Part of a small language model's weights: width 224, learned and rotary positions.
MLP neurons of a small language model. Each row is named by its layer, matrix (down: output weights) and neuron, and shows model dimensions 16-143. Each number is 500 + 25 x the weight over its row's rms, rounded and kept within 0 to 999. Numbers have three digits each.
After each neuron's rows, "fires before" lists the tokens most often just after its 100 highest values on Wikipedia text that the model never trained on.

L7.down199:466526524499511475518477508488520503512508513516465466517477506522479474485514459491507468499497472517533483465483527543498518504506506525506532483517478501464468499435480475527485512543534476539490468513546530514465508460435517503515546494497536452462497526486543549497496485507468515481462530484545504459530527465508535494526469477465498497523525483476518474518465505504517517499510
fires before: " (", ",", " was", " ", "\""

L9.down592:507483522514531504440529483502491498466520516547515446482529470484520601515497487511473468516513479512501533481511504473476491525479519509485498501513465490470512523531446495462520501487517521510489483509486526500514472492512491462463490527513456510510508474534470492539494500509503538534547475491492531522512493503524507456496520524525507461476548486506538483452511467468525494504486
fires before: "ate", "ation", "ite", "ated", "ations", "ating"

L8.down77:499494494504514502490479418501515513476528483538511495483494497484436511483457496511491490481488531502515467548496513487521477473497497478532500490510502498484523508440493500496460518535540497459535499504494470481484492465535487511487540489515473504469536538455500540510496489513489523516496523513504513504511521526538495492487542524475512535491492510510511490497547590488499463464529
fires before: " |", "s", "%", ")", " (", "^{2}"

L3.down227:503515550474514526534497489488502507500507496490515535487467490448517489524475518516448487510568505490495493543516507527473499512474495464515519553489532472507541497479495494555509487511556452517517465498475518529507516494523518481545509509497463503547443518471545496508483496507509474484470528484528494517434489482488529497463418492493517465471500484493521497488508498514488494485550
fires before: "st", "t", "d", "ct", "ted", "ed"

L7.down631:479524465474483494499498532523484464517465448449447511508516530511488524460487498496523479522498511489469434488488543515503491512528466541521502502475496528487501486514489488513537484524488494515482527495498538494496481485507508516520473483522485518509524463489516466469519526513503519458568540522481474496530493484531490505526504482464489526494492467497544491491571495522529502478495
fires before: "ly", " to", " ", " and", " in", " for"

L9.down135:505511515491517473508505497452544517466507511489507523495499474553525533461505503511507515473494554462488480503497516505498511551462518519535549500480505508516549496505503548489458488528512493514476526530453526495488473538475506467469492505489513538492513515474483506492475496539505464512531505475518516480512483533476490511471513497479469430507529469472488472484479498477484511519498
fires before: ".", ",", " (", " and", " in", " on"

L9.down675:503467547497520518531494473500494524509534464537533473458526499504502500493468468482480524497512478488515548454496505506475491524498519565546495540543496503495462490471523506478482508474460506529493506489542537534489470511535490481491536506524481513499511491486479485480480485474558529543522513548525484485532499520480521502510456500465505490509499483511503528468528442496492522476540
fires before: "le", "les", "li", " 2"

L3.down341:500515498493494498490462494464463493488520457512471525505504479552480511527520470483499466516503468525462536532518500541482479500487471463522513475468465517502511500456500463531536524501518538496473577520468496530524514539478491480522487481533490549546520510504527481472533466475535501477509507493487485492485533476512532522489501497465501505506450445501457509493530510506486448443459
fires before: "ity", ".", "ion", "ge", "act", "ities"

L9.down207:505507474472511559527490509497512511502515530507513492549489490494465490541486511480513516495531481494471477470459508491508494474497503458509472560426495508486486489472500505526486469469546492504537461488482524488503531488477494542490515504524492524525573515533487513537546486480494489448473505498498467528525519490495480496465538448492532492499539479491549482490478480530479517525491
fires before: "\n", " but", " Ka", " the"

L7.down675:487529476489530564514522543492490494493523492562507497516499471521501515514482479525478494459498459512481519487478481516542478520488500486447554528472486463490483491511512518486494525511476459536498486535506468499493495461476513509476470475483497507480522441482516561469553510494498472511495513502521446504479499455530552488485503503508475512514456523503508502488509493494505507547494
fires before: " |", ".", "f", " \"", "/"

L8.down632:471466450523459511523521538483508506490504526528507524506465546485511525518475511445529531499512477513556503489479509520528512513494516533473493486546452517501510458500493476500474519492521529488505495468539496486523457492483495460485519515511502513492448513507539520492509480476516525499457548501428493461522502510511511507503529484518526441487516470481461519490521517502511490527485
fires before: "al", "ed", " to", " of", "e"

L8.down629:520498464506504476504527483515479498493503483480475515504502527508490483513490454477529491555472488481492467466467519522509493455474484527507496535538503491503517500519456444522504480576463494480506474543490496413537520513491514526511508513476530477505489512514496512512520496500470483522506454507533480523533491515502502513521541492500495476454493515454523479482498483466495496491490
fires before: " |", "ated"

L7.down843:483512513491504514500468436487509514534512467498472487444497456509471490501510524511507511491475486542475508519469558482528492522483516522497552528500535492508442478516546513481494502503506478508496533523473553504467508506444539464483463502481444456555480524492471490469512453505494520493488507510495479464487526475527533483514496513521517497535482530529497492489517480518525457459549
fires before: ",", " January", "g", "n", " February"

L7.down824:539487486483496470506443514526525527505529457504524487460522501436497451479491518511463532453514528498519524526509483506505502504540502536483510509508473528474524496510497481519546532462539477488541483506512506492459452472486489494504517512500487497505479484536505490481517579506472499489467447432459487505546550536482483539469490490520464522476489479471506482468476512485475483548512
fires before: " |", " \"", "s", "er", ")", "se"

L10.down385:517502548526468515505461499530499489456463514486471493486540506511489466499473486483541485519502482502526504514492500550511539582502498518490465491516522500514544496482534482511507515480481495458495484499522484495495518473477471501506497522495496480458495508474529517464502458526520465540506532505523520504525480514519503485496521448524489474472542500478472514487475532528494540524519
fires before: " in", " on", " with"

L9.down536:465502553520518492509534531476506481524497487538537555530528474508474503497498504499492524500495506489499481489492501493533479498510557483464515489509538509521522494436487459534500493472520492438516519527499467486496515449500505505505505488520520474547490493499527509525480525542513499512480498536475489529504502529502445455482421486487472499495517427534510530492515470524489455471500
fires before: ":", " of", " |", " to"

L4.down222:484487503540505517459504503470500515516528471516517539467517489544510495458507491491501473527518491515530524520516521501512449515484489498504517501496470501477523482513446522503461537524515503544489525526534489542502482519530578491505497488534481431513497537463466475556504486471527513463518516513478485486484510538498504444498524474490516477471475512491543479488546487457507498507532
fires before: "ip", "st", "vi", "e", "y", "ed"

L8.down341:502513491516457528505502523494457487505462544498476513459510483498536526486522539533527509495523447506470519484497510520510487503492539480464500469474511509489505475508540482539540510504525512522470491490517500510503519488511559515492541467439512525453488473453506468485503496518484536483479500492538493493517503486496528499481481512516493474500473492504517508523475501570490481484471
fires before: " ", "range", "do", "e"

L10.down470:509503473464491442560488504517502494536523473510486522487468446513518511499484566513530501505477521508524506517528492521475451506456507473507487510502482485496470483469518495524498522558520523491502483496533501534541548511492492494461486520461499464474541466499518517492460512501490518489481513491555497490500504466527476526499507515510466472517481457510476511440547511491532466408498
fires before: "-", "\n", "|", "The"

L9.down545:497428509474490512477470471452533488460463530487507512515516542495481515448485519535497505454490555523519514546496498518485470528494523502500520530487474502446501493501499487488527498525489514518524532502454471474478534492488530478531522472514487510526524526515453504487511528510526492551529520471555495522486457501506498537488508502467482454484539505492486503540494446464500493501515
fires before: "ia", "ian", "t", "i"

L9.down280:513530533479444553547537521529470492524524457493495466485531529513518524463542497510502508472536497488501495497494476457483467490487553496515545528494499499504490493477495474481499442485443499490539509487488531479545521457474487489491502469513490494487539507481548451484482463483537497500493523480523511495485485544509511509542512507533493439507506540524513508514504480513517466514511
fires before: "ed", "s", "ive", "ing", "or", "d"

L7.down252:507503518504460523503491482494540481490511492494540473566515470521488527503462508537511508488494480502483481476515495512500470460479514454496549547505497512492484511521497471514514470510507501547516524555530502492478470571503463477531495469535529499516528485498537540478515507500479506470494530434535503504470491524491500492469477505473508457478515504512496519502453467487501499530517
fires before: "\n"

L8.down872:509492467537503502523500481512485512485464482519530468503507526484503508529506531476512491519523443492500460536496480565526455504516502489504519533523503475451469479500491491478495458494513518556473469505511474513492541459546464496514516513483528451491475537508472495483493497464483499509485467467478475505496524541465489526474512472490502475525463485544479459512542491518522527513506
fires before: " |"

L9.down677:536452452459516504475495535482498457450468481479506451527503514498483511476501524452512512530515510493526499465499528525504488485499544520514494497537476479492481496499526510495519508511507545471497485519467500491526474467528503524510516511510503509492466511488533510492528480497458538507507464510462475478529486554499498529538468485494478510514506464532498486483496485476493479489506
fires before: ")", "ated", "ly", "ted", "ate", "n"

L10.down380:515519546508484520495484502477507494526536447493531569479531516475493485511487480492522498535488463502511501473517484507531492481501513552516483479501543520507528497501474453497499485482496498537465478494504503503474516547558523495504521497456488518500614504493464518465486466484495482497484469496517477497488504498484488498487525528509494479523494492501497504507470464468514477500544
fires before: " ", " 1", " 6", " 29", " 10", " 24"

L10.down143:506469485517471507480514519471491520497508501493508483530507488511467488521514504579500562522500463505461464514520538471514512488494488507511497512471465469526516458447472492473480495507506502473531466530480436494548532499509486501481522469544528500496471542481508513499506504502465488486478510511492551483464475500494510528504519473520483483488515472517533499475504487528465487451503
fires before: " |", "u"

L9.down152:523491487476465493539494458496532453479507513492508483508540502495506481457515506480501507469542445500483519502519485497506510465514490451504492492530506530499532499436518457472510506513518458507491525454498531480478446535515514474503499495506516476473488487491497535473465531523500472529504494504477480441544447587466508484434503507519550508536498541546517503490525506493511519497480
fires before: " |", "ne"

L9.down304:483457456456480498498476463496498496474518496487478496475512520509498521513494489495548482524520477518484525486455485477496483516484491471510497545438487501483507484511441484494504519480532481479478512503481469538483497489492447524536538480506458534499520577479498518553521516470533519449487495544483484495471493485466503540489498504507468483475520530505504519476491484527489507478491
fires before: "ment", "ed", "ible", "m", "x", "ing"

L3.down564:513474462503494496519476516479522515482520450481503526498450508489512527516518539532516481556487467495505510506520497493509522520479518486475493490492474522523485514486524543502513514484515521505503468499495524505500448531497480524445520497514520509497540497541476519481515438510510480523531490466500484490522510508444528517489488528509472463495500511466498532510469510503520478454456
fires before: "s", "\n", ",", "dge", "west"

L9.down123:523544471469509502504499515554489477472500503515494524483511503466502488494467511524486502519569486481551483480501479487496535483500510499475480466516498528502496520533509508481512518495524554514510478487517515470539486513534478506545517487478509491462517487500481560503501507470504530496450470536512503502472502561509552480501481552433486497490468537501510466516507485490509458504471
fires before: " |", "0", "1", "2"

L7.down241:506522499479465526467513473496444483492508485506515512464542467466477483470478478475523486502520501504483488540522524533509507532487468521484485534509481462508492473543533535520494483510462492515531504501530543521521532496519508499471512453497495469501488540508483478561546526478505489534536526504480503463476492484525540493499518484471520471479475515482523524500515514533488500483512
fires before: "ia", "ian", "ic", "li", "o", "em"

L3.down734:441494482491455540541457481487531517503545465505493527483502491541472521456501464516507459456529493496504477500468508523492473472501487464488502455474500475510525467497474518525517547501520485436528511532527526507545496499524496471447482487509470514489522508513536516530506445503497505494478514514512514541506533493467511509495462521514481518488533498473483480496507534520563427473478
fires before: "\n", " and", " ", "b"

L7.down110:466491506502476507535502567507454510526516464472503463519490510521467480468502494513499532486493516521524503481525466482451533481531501472492500492526488558524517512531493557505488526506474519470491467518447471478509496545494478498455494553504485499493504519509538524472520482484510489537505473494514494489485483471470530512507500499465520527526502481526505506486456484553520496502459
fires before: "s", "A"

L9.down828:500475484476514481501498491530485513489580462501517504515509470517533510552482495479523509492541485486487485476498532462524498476536450477498530508461529488492553455494509510507482587522458474521477540503505502502444491540528521479521513469481506516512542489487462504540513499532471491539545520477498494532493516506508487504476546502487515512478485469507474502529476562514482493485508
fires before: "n", "ed", "s", "ing", "er"

L10.down340:505509463507501514495493516480538460573504475502479475492481505532485488511492506516470437500494515522514461522516528484504511487501496478533492514486484519491517445493533464526501536506495497467522538481496489470448525498506458484560522506499472452515501480495451477521492511490470533483477522501468491504529469490518498497512466563481483458545495457533549517483523496480496485508473
fires before: " |", "f", ".", "z", "%", "–1"

L7.down105:478510494487490476448509468491474489492496532528568560477495487474543539525425481551512519509503502494498479505494502458496476547508533492478530519517478525448513489495497557470486535464473498512488544505490470518500459511515499531514486529546530481475502479479496508538537546459493479516494471502503454479503507504524496500507484489495517496490499503509443497533490523513495526487463
fires before: "ia", "ian", "s"

L9.down359:529499538504528538470498488524521529519495445520509492503535491490490505479527522505472457467486452516505544477453512510458465502495495455537548534551508501442483520504478492477490517507521544516508505531499533494527493476469505520494492491475484511492535527485528499468491522450472460470481477510493554461509482542513512498542485499442474528509496495496473482488550481464529485444486
fires before: "|", "\n", "%", " years", "-"

L8.down236:521555519514469446541503488503555494478547467498480536485470518513470507499511485516513458534500473504486479475553529524467529454540488445499533515560479479526545451481517493465479484498509455479526444487485493486487500528501521492473520488472501492460504500513451469490510496516516478490499532519530512509453479481504514487468483480469490533527531480502485522504495481474503535489463
fires before: "al", "der", "ed", "n"